Weights of a small GPT-style language model, trained from scratch on English Wikipedia.
Architecture: LayerNorm before each block, learned positions, biases, tied embeddings, capped logits.
Training: 555M tokens, 8474 steps.
MLP neurons of a small language model. Each row is named by its layer, matrix (down: output weights) and neuron, and shows model dimensions 16-111. Each number is 128 + 24 x the weight over its row's rms, rounded and kept within 0 to 255.
A block is one neuron, or neurons of one layer that tend to fire together. After each block is what it responds to, as a language model described it from the Wikipedia text at the highest values.

L8.down57 [135 134 126 111 137 126 151 105  67 128 130 144 109 135 130 127 145 157 149 130 106 129 150 154 143 123 126 105  52 121 118 141 140 133 103  80 158 115 142 112 133 151 134 125 134 102 124 129 142 120 255 127 120  82 147 146 134 136 143 135  95 124 111 128 130 126  96 126 124 143 162 146 148  94 115 122 143 119 105 149 114 121  90  88 103 123 122 133 122 180 135 161 137 125  74 127]
L8.down311 [187 175 134 117 131 157 162  91 115 134 175 125 158 113 116 138 123 146 164 139  70  82 151 159 134 104 118 136 104 134  77 137 143 137 117 137 135 126 126 139  88 166 131  99 143  95 110 118 150 142 135 137 151 140 143 132 153 106 123  99 116 151 120  79 131 100  87 112 150 123 108 140 154 155 143 114 150 102 129 118 117 100 126 134 119 110 149 112 166 148 106 128 141 115 104 118]
L8.down723 [145  84  89  98 119 134  98 100 111 119 124 123 148 127 115  75 148 116 152 167 122 142 110 119 125 193  96 144  99  77 115 166 143 137 107 168  89 108 136  76 140  82 136  94 101 147 169 117  82 127 119 120 101 108 143 122 171 100 132 143 118 103 128 139 155  81 150 143 102  97 129  94 137 136 152 120 170 140 157 160 140 109 125 118 148 110 166 162 145 116 170 131 143 145 163 105]
L8.down1265 [140 159 150 117 121 140 119 130 112 139 150 128 131 123 112  99 152 125 122 130  97 107 124 161 129 126 150 135 118 124  83 103 158  97 124 159 149  90 102 103 149 139 125 110 123 125  96 104 134  97 142 108 185 130 129  91 118 120 131 169 128 132 127  99 164 160 101 114 105 184 131 144 126 119  78  72 170 113 154 144 148 109 102 124 139  99 175 163 174 144 125 110 129 137  92 110]
L8.down1393 [129 154 137  96 139 156 150 102 123 141 167 141 148 110 134 108 164 101 156 148 147 111 119 129 152 106 132 122  56 122  61 129 168 135 116 109 137 141 124 132  99 170 147 113 139 130 135 150 117 106 208 136 156 117 164 105 129 135 106 132 120 117 129  91 125 109 110 124 150 132 126 143 152 116 113 130 179 119 128 138 168 115  98 137 114 111 164 110 144 172 130 125 136 142 127 137]
L8.down1432 [124 118  97  81 140 135 114  87 112 109 178 106 214 112 133 109 178  81 156 134 138 160 103 107 131 154 156 101  79 123 109 128 121 108 107 207 117  96 162 146  90 115 129 126  99 121 146 151  97 136 142 136 154 140 163 117 130 134 142 161 131 109 141 138 119 135 148 158 134 112 124  87 135 113 141 122 138 108  92 164 132 114 146 143 106 102 149 174 158 177 150 127 124 102 129 128]
L8.down1479 [110 131 109 103 133 146 139  80 124 141 115 135 151 144 132 110 133 112 144 132 109 118 121 119 120 136 135 117 104 131  97 121 107 111 115 159 120 125 140 142 118  91 110 132  88  95  82 125 165 124 147 115 141 123 185 115 151 144  75 135 141 139 156 119 112 153  96 131 111 117 121 129 150 118 133 157 149 110 129 141 123 117 154 126 143  80 144 133 108 110 128 132 177 127 109 146]
L8.down1529 [121 147 128 132 131 131 129  89 130 106 155 145 130 137 144 127 140  88 122 172 134 140 141 118 130 139 135 128 138  80 100 127 125 126 128 111 104 160 113 129  77 109 150 126 116 124 179 117 123 102 111 124 126 129 145 164 102 135  86 147 166 161 135  90 163 111 100  96 108 123 117 123 114 136 176  90 128 136 124 148 118 123 126 122 135 150 108  91 163 136 159 142 126 139 153 103]
Responds to: The column separator or last character right after a table row's first cell, usually a number or year, e.g. "| 77 |", "| 2011 |", "Total votes |".

L8.down381 [161 117 155 102 112 141 115  59  95 147 150 125 111 123 121 119 130 143 116 156  84 121 168  79  89 106  91 107 165 159 128 145 145  93 116 155 121 119 107 103 111 179 149 154 164 148  77 154 135 136 112 110 119 150 112 122 142 132  93 167 114 112 135 161 130 105  88 192 157 128 106 134 136  74 118 148 133  85 157 122 116  92 166  73 126 116  92 154 123 141 157 138 140 104 111 157]
L8.down566 [130 141  96 131 123 161 137 113 147 132 120 130 128  91 151 127 136 120 129 131 143 123 115 123 133 109 143 137   7 116 114 121 159 137 136  84 122 154 165 111 133 121 159  87 154 135 131 129 129 113 145 130 187 121 127 128 105 128 113 128 118 123 137 114 157 140 115 120 122 112 158 144 128 130 125 150 149 129 141 144 143 147  77 139 161 119 156 135 156 150 151 131 132 135 119 142]
L8.down811 [106 143 134 161 163 107  99 125 129 176 124  92 132 124 110 150 105 104 127 150 123 166 183 145 128 126 127 167 117 140 126 148 129 103 140 135 107 151 122 144 125 141 128 138 120 149 158 160 141  68 137 112  65 133 132 149 139 118 148 131 114 103 159 102  70 102  92 109 142 135  80 158  94 119 130 154 125 143 168 104 133 132 134 120 164 155 123 125  86 161  95 119 118 164 159 127]
L8.down828 [136 149 142 123 115 137  98 102 139 127 140 139 137 151 117 143 162 104 132  87 141 121 134 128 129 155  76 105 162 158 114 109 103  95 100 181 119 180 140 123 124 117 139 126  97  90  90 170 155  82 133 145  67 158 156 147 140 111  99 115 157 158  83 113 141 114  98  96 134 127 104  96 116  85 125 110 125 141 136 116 120 165  92 163 175 106 126 113 127  91 112 118 155 149 151 117]
L8.down1168 [107 113 130 104  91 123 108  74 112 159 103 141 146 118 159 144 111 129 169 194 143 170 176 108 128 131 118 149 121 114 173 129 129 125 116 109 132 167 117 101 155 153 150 157  91 159 189 173 135 103 135 160  94  86 166 141 126 107 131 141 159 151 156 123 114  97 130 137 117  88 124 139 156 134  90 109 137 127 167  98 121 127 117 148 118 113 113 155 119 120 135 140 163 112 103 146]
L8.down1185 [ 90 135  96 142 133  96 130 134 146 147 138  85 144 151 128 153 106  83 127 127 156 135 140 118 135 143 185 162  90 193 161 109  99 107 134  89 147 118 175 134  91 115 151 118 121 174 145 140 172 146 192 139 135  94 124 116 131  98 113 114 171 150 151 120 147 114 133  64 101 105 138 150 128 146 127 124 123 129 104 110 143 111  96 129 107 159 137 138 104 172 125 131 122 163 145 113]
L8.down1226 [128 143 190 154 115 117  88 133 105 105 135 137 155 115  97 152  73  92  95 168  97  74 110 155 140 129 120 119 122 108 127 135 144 171 157 144 124  54 125 132 130 107 105  70 139 101 117  91 149 154 152 123 118 122  89 137 143 156 130 136 143  77 105 133 171 112 122 119 124 100 139 123 121 108 133 165 144 113 146 118 179 102 129 128 157 128 136 151 148 115 149 153 123 140 174 137]
L8.down1514 [120 118  79 118 114 148 161  88 155 110 111 129 137 126 111 123 115 140 156 116 117 167 158  66 146 146 138 163 161 153 160 157 100 120 117  72  85 163 120 119 120 130 138 140 131 175 145 111 150 125 107  74 123 106 137 127 127  86 132 108  94 148 117 145 159  98 107 144 155 109 121 115 149 119 135  98 121 123 135 138  95 144  79 142 112 122 109 131  96  96 122 143 130 133 121 141]
Responds to: Copular verbs (was, is, became) right after a sentence's subject, often He or a name opening a biography paragraph, plus the next word (the, also, most).

L8.down38 [ 69 133 124  85 106 163 117 142 110 111 108 137 129 141 127 156 130 127 170 149 122 111 103 131 151 125 133 118 150 140 164 123 128 143  94 157 133 133 100 104 174 140 141 140 140 161 103 165 158 132 132 171 126 138 133 133 134 129 110 138 170 173 130 156  97 137  59 140 139 147 164 135 150 108 125 122 134 139 148 194 127 121 156 153 124 113 146 108  94 109 107 125 147 127 135 133]
L8.down261 [130 106 158 115  80 139  89 120 148 138 129 120 107 141  99 173 123 142 145 118 114 131 139 104  90 143 100 116 141 136 132 162 130 139 131 136 110 151  77 148 176 129 115 122  98  87 105 133 118 130 140 161 152 149 182 128 126 145 111 113 143 147 104 140  80  91 107 131 154 156 136 137 137  89 112 136 151 106 100 152 142 161 131 158 122 116 119 130 171 119 109 120 174 139 172 112]
L8.down329 [ 87 133 126 106 108 128 116 148 144  91 133 125 133 165 125 131 126 122 167 175 153 118 107 137 147 133 144 115 146 132 137 137 102 127 104 166 111  96 111 134 155 131 147 136 117 123 105 151 162 144 159 122  93 124 143 141 121 169 133 133 156 176 170 148 127 163  92 137 137 169 146 118 127  95 158 126 126 112 119 121 163 121 127 121 156 116 131 118 141  94 107 120 172 100 151 177]
L8.down558 [ 88 166 151  92 101 114 141 144 117 118 129 124 166 165 169 124 119 128 152 146 151  98 110  92 141 150 125  87  89 126 135 131 110 107 161 123 137 119 129 115 133 102  79 156 104 110 118 100 119 129 155 156 147 126 161 144 116 139 112 100 139 168 146 162  89 146 118 122 101 129 126 155 159 112 120 114 151 114 120 162 102 167 135 112  93 109 117 130  96 103  87  94 154 120 137 168]
L8.down720 [103 143  90 122  72 171 152 194 135 169  85 131 146 136 163 164  98 127 187 132 146 125 148 138 117  97 112 117 123 132 132 103 135  84 146 132 131 146  87 163 179 100 118 101  99 130 147 158 123  87 100 139 125 126 179 126  91 137 123  97 118 144 126 140 119 104 161 113 142 111 142 138 125 127  84 109 172 148  96 160 128 121 140 172 155 131 137 117 155 101 143 139 155 159 177 111]
L8.down963 [132 120 129  99 151 164 126 142 120  65 115 114 136 106 119 138  86 117 169 131 119 138 101 103 159 144  99 108 102 166 141 161 110  81 142 113 117 140 125 120 150 155 132 149 106 135 157 159 156 117 152 152 131 115 145 133 110 130  88 124 157 100 116 171  67 138 109 119 158 122 119 126  91 117 152 146 122 127 117 101 120 138 121 117 132 128 147 170 134 109 135 133 145 168 150  88]
L8.down1179 [114 113 104  87 128 133 146 153 100 105 102 149 149 123  85 147 153 138 173 156 154 112  80 112 154 118 164 114 121 130 133 109 111 178 110 112 120  99 110 127 136  89 170 105 144 148 115 160 132 143 172 150 152 125 152 123 109 154 117 142 146 139 134 152 130 160  52 127 171 150 186 125 114 109 157 118 127 136 121 171 131 158  97 166 146 142 139 139 128  89 132 138 146 129 141 164]
L8.down1247 [103 123 168 139  94 108 113 152 147 122  93 139 161 126 133 182 124 116 174 168 165 103 109 122 120 129  81 137 132 132 102 132 112 141 136 136 126  77 118 127 179 128 140 156 171 158 101 153 144  98 130 184 138 112 155  96 145 119 139  93 132 140 100 176  62 139  78 109 145 144 101 117  96 162 102 103 151 153 121 148  98 142 119 142 130 127 132 141 140 120  87 110 161 136 126 178]
Responds to: Separators right after a number: table pipes after vote counts or stats, slashes in career lists, dashes in year ranges like 1921–1944, and decimal points.

L5.down576 [181 148  83 129 130 140 156 110 115 154 152 143  62 121  70 150 153 102 136 130 177  92 132 118 133  42 108 155 159 116 150 113 141 101 114 126 141 110 147 121 139  95 122 157  97 175 116 140  94 158 149  73 122 131 110 119 154  97 128 100 111 129 164 148 126 143 131 112 113 152 137 117 155 122 127 153 101 130 154 133 155 164 112  84 144 143 110 134 131 122 108 107 176  96 131 145]
L5.down1447 [152  87 139 111  87 152 134 108 105 101 121 156 136 134 144 137 131 124 139 145 132 104 146 183 102 185 121 123 173 128 172 123  91 136 131  72 160 149 105 106 148 126 104 135 116 117 113 162 145 137  25 165  89 122 132 116 165 149 130 104 140 140 154 140 135 169 100 115 133 111 175 205  98 145 158 112 107 122 107 136 116 132 153  89 129 119 117 122 118 139  98 140 137 113 129 147]
Responds to: Forms of "be" and linking verbs (was, were, became, be, been) right after a subject noun or pronoun, e.g. "The offensive was", "Whipping Boy were", "he was elected".

L9.down73 [ 87 126 144 141 105  94 125 126 125 115 111 132 147  91 128 110  97 132 121  99 103 121 101 113 162 165 123 112 112  98 169 156 102 163 152 170 117  93 138 120 108 103 101 160 140 182 145 130 123 140 118 135 102 137 118 123 129 121  93 125 135 115 131 127 100 147  62 124 120  96 121 145 140 155 107 114 109 163 109 107  96 152 174 111 145 135 127  99  97  71 119 112 152 119 150 130]
L9.down193 [ 74 135 145 123 117 121  91 131 111 101 124 130 166  91 127  91 130 140 113 118 131 139 105  87 136 178 102 110  93 102 115 143 110 120 121 169 115 123 112 132  94 153  75 150 133 120 120 110 123 118 127 160  82 161 159 109 127 106 118  98 129 121 182 127 122 161 101 147 111 119 126 157 176 127 106 124 116 140 115  59  97  94 141 122 102 124 165 139 144  97 129 106 114  81 111 175]
L9.down597 [109 142 146 167  81  80 165  98 161 151 139  80 119 128 158 158 142 187  95 132  93 131  85 123 119  99 132 112 133  97  94 129 143 139 127 135 120 101 148 134 109 121 143 145 123 120 151  88 108 119  85 172 134 133 127 112 132 116 104  91 119 104 150 127 113 102 111 144 100 153 176 105 100 102 136  87 104 186 128 117 117 141 150 146 179  89 100 128  93 101 117 179  93 106 164 126]
L9.down1058 [143 129 136 126 100 132 123 136 138 147 121 108  89 130 116 174 127  98 127  79 126 159 127 106 117  78 138 144 167  93 141 130 124 177 125 137  80 135 113 126  51 118 165 120 136 108 124 129  92 141 167 117 107 122 117 117 148 128 115 146 137 115 133 105 157 102 136  86 125 151 156  98 141 107 121 113 118 166 124 130 136 163 132 110 100 146 112 151 151 140 140 109 126 120 133 140]
Responds to: Last token of a sentence's subject noun phrase, just before its main verb, as in the Boilermakers found, the film debuted, Alou was.

L9.down608 [160 149 148 111  91 153 121 105 140 120 128 101 154 116 116 107 148 134 146 122 106 108 126 159 110  99 125 162  99  66 141 175  93 161 118 136 105 124 158 122 131 132 126 102 113 147  75 113 119 111 129 142 127 140 134 136 134 169 100 146 161  91 136 119 165 117 137 153 120 123 142 128 122 142 112 108 123 133  87 127 114 149 100 144 151 131 160 188 144 103 137 177  98 140 150 121]
L9.down796 [134 142 129 110 146 127 104  87  99  91 168  88  91 136 110 138 125 107 152 128  91 117 152 127 163 114 144 128 135 125 147 108 107 110  96 115 150 113 184 146 112 133 137 132 105  98  89 105 121 122 142 115 116 121 143  97 176 161  99 172 134 138 112 133 121 159 130 126 137 140 136 129 161 147 134 106 125 152 145 115 123 103 112 116 148 117 141 107 152 144 129 126 142 122 106 124]
L9.down947 [ 90 103 176 147 119 152 110 143 135 133 125 151 133 151 110 134  95 113 156 115 126  89 150 148 135  90 150 134 120 120 144 124 153 118 141 105 112 153 112 145 142 129 152 107 141 154 127 167 137  82 157 158  93 116 148 109  88 157 112 169 149 106 114  75 149 123  82 100 128 143 130 155 125 139 128 117 144 156 151 123 194 131  80 125 148 152 141 114 175  91 131 121 169 150 107 138]
L9.down1414 [136 131 165 111 169 129 107 141 178  95 127 100 110 139 123 167 138 109 158 124 130 137  96 146 129 153 127 165 100  98 125 138  68 125 150 123 123 165 135  92 134 108 170 113 116 146 149  98 108  59 156 135 113 149 153 153 122 148  88  89 129 133 144 111 135 147 145 111 128 142  94  84 160 150 117  93 139 178 112 143 143 153 117  99 124 148 106 147 140 113 160 123 144 119 139 138]
Responds to: Final tokens of a field name or number inside infoboxes and tables, just before a colon, dash or pipe, e.g. Production company, Years active, 16(2) cm, (184)2–1916.

L9.down877 [145 136 169 141 148 170 204  98  99 135 147 125 160 110 129 116  73 132 175 139 136 135 126 155 144 137 157 101 113  98 127 133 143 132 133 125 157 131 136 137 102 127 180 138 128 150 125 166 128 137 138 109 164 146 183 142 138 140 103 120 127 106 109 125 150 100 114 101 141 150 131 153 125 146 151 127 163 149 135 169 110 121 156 120 162 110 153 147 115 177 169 140  89  92 154 129]
L9.down1083 [107 169 128 150 151 114 181 121 148 112 114 130 123 146 127 102 132 124 107 177 154 131 143  94 146 103 130 121  77 108 148 111 147 112 122 115 124 155 139 133 145 104  58 138 119 130 128  94 143  81 131 171 150 110 114 115 136 157 156  92 138 138 122 155 136 140  92 126  81 153 169 128 153 142 113 152 101 149 139 132 177 146  96 131  77 109 128  96 114 128 100 115 140 155 114 117]
L9.down1105 [144 110 123 126 182 145 108 157 136 125 127 115  95 158 118 173 139  92 104 157 104 104 148 156 119 132 149 142 140 149 114 133 130 140 110 124 159 148 114 145 122 148 122 100 127 100 134 142 120 102  80 142 147 108 146 149 145 116 149 140 128 140 109 129  86 114 117 179 145 137 131 122 121  92 145 147 169 126 166 118 163  97 135 152  70 153 103 133 143  99 162  97 132 125 160 118]
L9.down1327 [137 138 115  80 114 166 128 129 127 146 123 114  89 182 180 127  97 118 105 163 163 115 136 139 179 112 127 114  73 112 144 156 126 137 106 117 150 117 110 143 129  99  97 114  83 132 163 145 146 114 178 148 143 126 144 111 124 117 147 140 141  91 126 116 114 115 122 130 153 118 130 177 136 140 121 147 157 145 156 148 158 120 117 122 109 130  91  84  99 169 130 172 131 144 126 117]
Responds to: Tokens right after a number: table cell separators after rank numbers, ordinal suffixes (23rd), and time units (five years, two seasons).

L8.down258 [182 140 133 155 105 105 101 141 119 143 127 101 123 103 118 150 108  60 147  96 136 104 128 156  99 132  85 114 123 111 135 134 168 115 154 142 125 140  75  99 159 158 143  99 107  88 109 129  93 100 132 169 106 139 210 158 133 118 131 122 114  92 112 108 119  64 162 133 157  89 111 131 143 136  77  89 176 106 104 157  97 106 127 129 136 129 113 132 156  88 133 145 153 128 147 122]
L8.down366 [104 120 150 133  62 186 113 138 143 103 135 128 150 144 140 157 124 113 182 131 101 126 115 127 134 128  93 101  80 111 138 130 138  99 120 126 119 100 114 130 129  85 144 106 117 152 122 138 138 104 134 117 131 159 168 114 109 168 148 111 135 113 140 155 119 107 119 147 125 134 123 135 114 152 122 151 153 167 142 137 154 149 172 162 120 143 132 141 131 129 123 165 132 131 137  90]
L8.down450 [112 149 113 178 107 123 136 116 147 163 140 107  85 135 147 149 114 117 165 131 138 107 141 139 126 134 122 170 178 163 144 111 123 119 126 154 117 143  63 114 187 128 116 115 105 161  99 118 103 100  89 152 152 109 175 147 120 126 119 147  71  99 100 125 140  77 135 116 166  96 114 175 103 129 156 116 132 127 159  91 130  83 122 155  98 124 158 134 160  87 145 131 126 150 171  81]
L8.down488 [ 80 145 136 130 123 154 110 146 123 107 121 137 152 118 118 122 106 123 141 132 105 118 105 120 133 117 138  97  41 137 143 105 123 136 148 121 169 113 124 152 170 140 157 122 138 135 125 118 154 130 149 104 137 155 157 144 106 119  87 128 152 119  97 178 112 132  98 136 132 120 131 152 113 108 128 118 134 149 108 194  96 119 152 143  78 127 150 142  87 122 119 115 152 137 154 131]
L8.down510 [152 153 108 157  78  84  97  89 110 144 167 131 103 141 129 124 116 123 171  86 112 159 118 140 117 150  75 122 183 147 104 149  95  98 126 143 123 179  78 125 165 132 140 140 120 110 121 127 111 111 133 156 114 130 162 134 134 117 129 158 125 104 129 110 116 106 110 148 155  91 120 173 115 150 158 103 127 115 163 122 126 133 113 133 139 156 128 117 183  75 153 105 114 131 126 100]
L8.down1146 [108 177 145 169 116 113 130 115 137 124 114  88 145 116 137 134  79 109 107 138 119 153 144 120 132 128 128 147  67 143 126 155 132 154 124 139  74 102 109 116 153 137 124 132  94 129 157  84 112  98 148 165 143 126 134 127 118  93 130 129  64 114 147 131 106  89 137 135  96 107  82  99 131 148 120 118 130 118 139 101 131 127 138  96 103 136 110 113 110 161 121 130 109 143 112 113]
L8.down1195 [128 139 143 141 111 147 134 149 131 122 126 111 118 158 116 117 131 159  99  88 119 129  94 127 136 105 147 148 176 125 180 115 123  82 106 170 110 122 101 141 145 124 155  93 123 143  77 137 136 148  98 152 116 122 129 107 140 134  85 153 125 148 110 110 149 132 126 153 150 125 178 151  95 132 129 132 100 158 108 119 159  94 125 145 130 113 136 113 119  89  98 168 169 133 151  82]
L8.down1402 [122 104 119 151 106 131 149 153 115 105  94 131 141 141 147 158  88 126 149 179 174 123  97 161 127 115 113 115 150 128 113  89  86 136 117 128 154 163  98 122 170 134 124 105 105 122 158 171 139 160 154 165 145 114 173 124 115 115 140 168 115  88  85 136 116 118 134  88 142 114 167 112 136 117 152 131 109 137 117 142 108 133 120 119 161 161 124 123 124 115 136 126 138 150 155  97]
Responds to: Fires on the last digit of long ID numbers, such as OCLC or NRHP reference numbers like #8700009'1', and on the separator or unit right after a number: |, comma, en dash, mm, /km.

L5.down1210 [ 97 141 138 150 119 147 130 109 149 117 106 157 137  74  91 155 166 114 150 152 139 122 109 143 137 158 145 162 138  78 125 133 107 102 153  95 111 108 106 130 189 109 109 107 141 113 116 152 179 151 126 115 164 166 120  75 128 162 146 151 113 133 126 102 153 111 130 127 110 147 122 156 130 167 145 133 136 130 132 151 139 139 136 150 160  77 140 121  72 118 133 153 120 121 129 149]
L5.down1367 [118 152 102 100 113 129 155 120 175 166  98  95 131 106 162 157 137  92 176 135  96 139 149 122 134 155 142 182 161  97 147 149 107 151 116 137 172  86 128 129  92 155 129 131 161 113 129 127 146 123 134 140 113 127 152 114 116 110 114 123 148 135 104 134  90 180 126 125 124 126  97 119 152 128  99 152 121 145 175 152 158 126 162 121 123 102 176 119 117 171 134 118 123 179 128 149]
Responds to: Unit words after numbers (metres, km, ft, °C) and label words in tables and infoboxes, such as "Gold medal – first place", "Total length", "±%".